Weights of a small transformer language model.
Training: a variant of Adam for these matrices, 188M tokens.
MLP neurons of a small language model. Each row is named by its layer, matrix (gate and up: input weights) and neuron, and shows model dimensions 32-159. Each number is 500 + 40 x the weight over its row's rms, rounded and kept within 0 to 999. Numbers have three digits each. A neuron's up and down rows have the sign that makes its largest values positive.
After each neuron's rows, "fires after" lists the tokens most often just before its 100 highest values on Wikipedia text that the model never trained on; "fires in" lists the words (lower case) most often at its 100 highest values on Wikipedia text that the model never trained on.

L3.gate131:517507567447554458502475536459506501504470493473518497528443451509560580587500475501443516523446495493498483556545540517494502578526465531442557435506511462489448531487433531508469509516551474584496492556574550520487459517518509523483427512451511532445481526503488548490463425581528548464527527554436445551536499566462461523558462432492474516509462500450496583575493401473563469501492
L3.up131:552495485518513501527507577500473527503463447423487526448508499553574539477425428472526467523468497524548523479486548519415498557517474511465561423536552440506493549517442576575541477500531422464468496501505467554571464532475478467520513426490469521469504496414495514466544491530506449457483456518467442596471442552565444561503482501518480508490553510497451512456507474572537471517487
fires after: " to", " would", " may", " can", " had"
fires in: "be", "being", "been"

L3.gate534:418489430451511478522466491450465530483501513554479519485469444523529467510453499505501525484522496457472511493481439487496482510530483533490456494497502503503462502530476536462522495549427495456576493450620552548463492460526426484523511534577507543449444509592534434503513509524487565559437479601477492550431457522473417536529525515428543545520540561488473451507553407430543515552503
L3.up534:543526536537527442487462511481507567468481541546447456501507490466555505456517405521549573503554524458437493449493460527384476509436561536514462543507520544519487461494527508421522515504498461498589436522425531417467508554514543501566511518431521550553550507537617475519603502503499553496480456501588485467488529526522483561545538579501447437565498550523512454556493486455563454513472
fires after: "th", " announ", "aim", " th", "ed", "ated"
fires in: "that", "although", "announced", "claimed", "though", "however"

L3.gate10:483470545507495498553518549516521536538492461512424500494475491481492492477429506499581530490503455460466513477493478458440500535496484525583482462474471505421517466508529491410544530579511508544515489531536476495511506524396527463463416428553497550459519554506453539565568479574419563548516510447458515508521493488481436488460473496494480452453572431500492557483470534451559437475521
L3.up10:463559510538448468526517551511521547476513508539489529488518387468478575453448483404536520496474448560449444496578508376503428449407509445493503519512508513442500498487492491459599515493507501522423570441486528525487562438546479513500466436538549522503491472486474476500461494472461498499442460462513525543499554504531558486513500525577470518453485478487527544517527544451487478458486
fires after: " B", " b", "y", "B", "th", "pen"
fires in: "of", "bronze", "but", "bishop", "athletic", "toppenish"

L4.gate393:506434447505543532517546471450546515489448530490483571554471545508542591508528458500551504548473502499460464514481475478479493531481584486474544457529484511520477586461505534510562483517521476521475509582487494461454518541508515500554518490440562414495512543555516524483454548481457497470430478506479525469447564500450427547518555466531570500558509541497492481528501492506503583464536
L4.up393:519515529533452512519505527440485527476473512544484524462518559429454483501521452462539472478493546518511479471442500513398510538518582487530443457485489465477509481408481487506558498485552460530563492574473561435454553564488536499493537480472531496569543501549523533563447481487546463504458506465531491502545551525422520412537550526591504496515501519548488428551476483584487471488450
fires after: "\n", "A", "F", " D", "D"
fires in: "in", "during", "after", "from"

L6.gate408:472509476498527515493435569471574496485488523506444499557457531535486471562541506570571499540520499497531510519515596537468552539526509489446424458511585419502491551620433522543538499546464506453513497464497512507498444510455491574585560429515517511485490509394578509437468530507519431470470539521556530532493540437529452495514505459546578505466529532455502515495557480524570511498527
L6.up408:512534450446475503543505486491436528545484595498455491460536558538537547567576506510529491499515520507584551571451519522548457504514516532507556504504488484527557435517527483465497525428435501493526497461496539414542576544495482487508472456474512505541493507467542552454501500531505476532462530457388544537483523526522486506489591508485509500388500477465554546518588449517504555596481
fires after: " the", " The", "as", " Sec", "The"
fires in: "first", "second", "following", "eastern", "originally"

L4.gate460:462542540552537522474523521465482499440536478542551491513489553454492510599447493506440518555434481534460455566451507488522476518542575537490447443493530473514492557499520490472571512527530438549585460488561554492493559443464450497558472472460535598507479540508509525514488523549548500462512544514470505493546486450463432474493536480540507529484533549506508470469488512590540548464584
L4.up460:546489439511488547502476519490491454483522581522448570474585554542569483481508513469487537605411487514430472514495449518484520480536529520522503544493511565537493489566565458504540535508432472522551491501456550452492506489512427536475486559494481521541504467581553487514548452424520481502469473415509508507499528451491490494489490464491476579491548512505474448453520542565477543526547
fires after: ".", " D", "ollow", "D", "es."
fires in: "in", "during", "following", "at", "online"

L3.gate676:557519437565531462459461495485527480530462543521507487520445508475483448487508569563514471506482447494603544486505512531403452565486463442511491521510501493524495442571520542468444515480485518432562540522542478475456539480524482543596496512519435507539496540478437513451464487493542437495501559420423433498534478463512530542535542511461526519525538517513519515477514424453558489486471
L3.up676:529494495517520499449456518425447566492544493582487439449476512465450522458521521567539573483508475533447441540465508426447473499472532562538507463487480467523553463470434500489525626495456537559479523470478531544515522522493475471532515510461536550512498526516498502587482554506458490426544485563461487523519463539505506521469498541467525431514469547529462568537392519541537500535483
fires after: ".", "s.", "e.", "es."
fires in: "he"

L3.gate210:450443554555601542515552475512558458504554500420539481505498432489477487467557495565484520563501500536534520543479509563511523495494562508490507483495526445462511497512553493520525444484493589507486472495491513571433546477552459486519455514474463462470483550547527529491485519535568561466393506519465443553521457497518444494427463439529540529537532473520430545472542515470594555472550
L3.up210:452525498511482586449495469507494554540509437455508559524469420537469473491507491529529439430427513479490422378528521449452551421497464468538524457476593519455549530483495489537515483532517469490492451520475451499462488463521473497535513556448459610542471443540505452448566531567491516452515517488490452492474498475491482475478471448535517500504535582476456509556451533485391488545481
fires after: " att", " School", " an", "y", " n", "augh"
fires in: "of", "attended", "for", "nation", "attendees", "taught"

L3.gate204:492458456521544519543521481528493508495583501495464569523455544538596516496528504508576503547448478510520490500535516525513550526434521527502531517557534568463435484479513547519469512482497460513576503507519496423536536535544527515460485535495510534491496520477542497499559492424562507513483454495511518494464614543430381551501502500507589551489489460439485476465578482524572548446578
L3.up204:540590505572512520512488529424541482531468559471510474490449565485434512559504439540493570439540541521466441561507478554520480480465499542531454475479509526466569513514519530486447572500499512496537512414452452480498394485476536517523586570433533616505542428420494489492508561537487477490463465574567540476479516543473499479522426523502519556497528491549472593497519466508463541509479
fires after: " one", "F", " w", " st"
fires in: "of", "from", "wrote", "former", "still"

L6.gate536:458524448510534462495479463470449415487478602541452502522515422535532485485565556592509475446489394507511575455453561523458489488474438461441459442520531467500494572531434574435474451429524434554403470499529431509460564504473532463545500500495476542507514451463546545557539504536561451454552532521511518560515561514478521528515525549523529476488487477532516516518527553465508533438459
L6.up536:512558446469484442452513453464457425498464527573482537456521412471517528423610563543565486456528545479461589477439534467532440485476416468500475505511544466548445541452495504486476441440521457556427487402530471526438556513550544482524495550501509513490489504469519519490452525531517500493547536501480490533436536540473500561544490535495511439429494518508505496549466525458494505495455
fires after: " such", " includ", ",", " well", "s,"
fires in: "as", "including", "include", "includes"

L3.gate9:511468436508526492518458562485545481494440516472477476527426537448506582475514549509532586464485480450553524431449485488478462501543537501526493434490517450453455505579450533515495502512471440539530531524496439428467483503521471488553475488518483490379555405460501547431471468528509445549478489498451478474502462509463499525584542482519538446551471535404497545496444509491505475531542
L3.up9:454493476520523573411558502447529470527476485540548506499430428476487534469511507485561562463487487442533525486457521490507459507474515432520491527540579461545482478512547503453510461518488412510496493478580462469448448482407502516471518473479509563449528477478541497493425516480511518515457526542415530531450520508461486538592507481478523446504546510480477543508416478515538472582540
fires after: ".", ").", " The", "e.", "s.", "y."
fires in: "the", "these"

L3.gate651:535516524435580485563503498455489456482515429467469550477472536511617541505544503480481471528464481500542556465512483501498522500465477456476482498527490459492513593452375532490470554489463541393436514556492553459519536463497505503474505480539503497485556549495523470507527516412439451427443467466477520473539533535483464539487514496570486563465522525502512493481528514454510466450466
L3.up651:467469462512497481457423508529457446490471494500480504508478500455529509520490490516516470524440546540545511443523514399572507539479530511466408456472489504484494464498509567562475411513477482502530575516518490452490507480449436535619548438483430519492495406516522457398426525502473552503555516537528513459494520505481555543481515491460508481456506515539507482485511518521582541528483
fires after: " A", " D", " Re", " as"
fires in: "of", "detroit", "a", "ref", "according"

L3.gate549:537556541533492505489500570500500487482541538523519486499471494577489551498532464529592423509464485573506571567492458407519418478535487491565478504521508488523522439511576475477552466441506407523513532483455489430471554462508475509495518555502513480478449450547500529473517530453504452458465525464515513486480482451550437523525537530500489467455463483438543514489502522471469408448428
L3.up549:492533582559498452432546545538601490455502482550491464476444543478499492466501557503527417505498459479520475425496523422497486566517501491462421497518528475528490525544496490500480480546472483449471500493492503460482488425498478525612579535444547557453519538539508494441493507458516445436508491477414521512565533481531459527480514468501484443503551514445520521582514517443488501460501
fires after: ".", "y", "\n", " on", "s."
fires in: "he", "paralympics", "once", "in"

L4.gate372:435486488491472516445491442437561478512522496524446449477520519449494530517533505577440510473552472498477555476431554500479450537482545474476535457464521481483533532509471494470520563596422550475472522463545488413572469451546491478419503491517580459490517506523519514506510404591535463541506534591510474497572470514511516434566583507532433517592494483527447524479452418492558428530478
L4.up372:512493477485450442547488517558424477459511544538477504497507513505500540468500510451598536538493539514547465501447548482374431494488545515551470530575562462546566534446484483430463568475464499505549456491483508535559549519473488467549553488484529502471502462548426495602487521515551532552496549497509525529525552461510521507482504536443461418486540439508471538496552506480560474512558
fires after: " the", " B", " G", " b", "ec"
fires in: "first", "battle", "great", "greatest"

L4.gate704:508509518401466382511504498525517502575466482465435532502500538524605459474482469442533526499500374503482472560436494459558533536536542481509535430539521486563480535539503525474574498510481507563477472580510584563480492504464502496505523444488523508432489502564545447439538538533452500554427507465532479507482400511522496521521552529561536477527536558464441516516504464523500536462498
L4.up704:449599532472530475553547525489521513556518523501475504465481529577550554525520476458544467515484541539535482599470449493514462553511539492479528469522575477478481476510489479520504498548483532533512496528524558473523539545484530482569538556481543511461507506491520509591503497585483485455470442461455447519576459494563503493449599592502507530416473566412463489551500541568495544526473
fires after: "\n", ".", "s.", "es."
fires in: "in"

L4.gate191:531460424488427509560485475462501454420468564515518436562484532423474552473487553521508571515382500570516544545526550562479421534492513523596475463513484507561515534520531522531488576415468466511467492531450447513450456487545467518455491461519568595501504508565515434479493527525505514520489542518508573449509515487429467536556548453505501501480523529508479505508520529482543517459540
L4.up191:522437443468500488587440491447463457464567526520444468517513576433428518478483443505500524495464488488487498518447605530539449544489438557550553460489474460521510614503500510483530553423533502503505504519454534553495514523511442514459495472510545530536532525494532484492536501527505536518473538462475513499513478506514451477611460496475509519408517503551445569471571467522558534462580
fires after: " the", " b", "The", " are"
fires in: "first", "most"

L4.gate45:504437534498500482593533569478493502499437477463479497584440458531453591498391430564497535505471448477519534535474494503554580506489461410468486427561581438466462536473492529464508520485500475509534519501571483523506512492503473508535547453492488533500437536490441529524503505517581429438472518541503472511453482601531512509572484570546558501530489494516513558561559435480531508467459
L4.up45:539436517502471436545525542548543466497464551523501476584472467513484596537419469609482544487489462506580585546480541441504588517462545461483547485493534464514500511503486542552520518430477485475522482553499448562541527583533440526505493483436506535504511470528414511500543471470559498386457538524499492500465501537489461528581483526494544457526435488490513528501486484523565512448501
fires after: " to", " is", " on", " of", " was", " can"
fires in: "be", "not", "often", "beginning"

L3.gate146:492496487511520499551512555491515484474504467489434518485430475469559520475549504590469474512458427572491596450576506462541451493517478516499508465533501553557476521411497537479465497497479520469496564454478597485576485555480497498492494557487458532442481449591521492448499477591505486491497534499524477559470511571486522534521523451434470546489528456490490527516498426524443439404549
L3.up146:465498545532549499513471527483519519521507505501488504472426469509478533533454473492436498493490511533471526506461522421517526488526501584485405507520558465548495491446435503526504489441462423498484516550514505459514400573477437502539515518525416482461489535448555494536510399488550476530498479565528500561520401498537542504519518550486508503509537495505483539519599506511391461447569
fires after: " includ", " such", " along", ",", "s,"
fires in: "including", "as", "include", "includes", "alongside"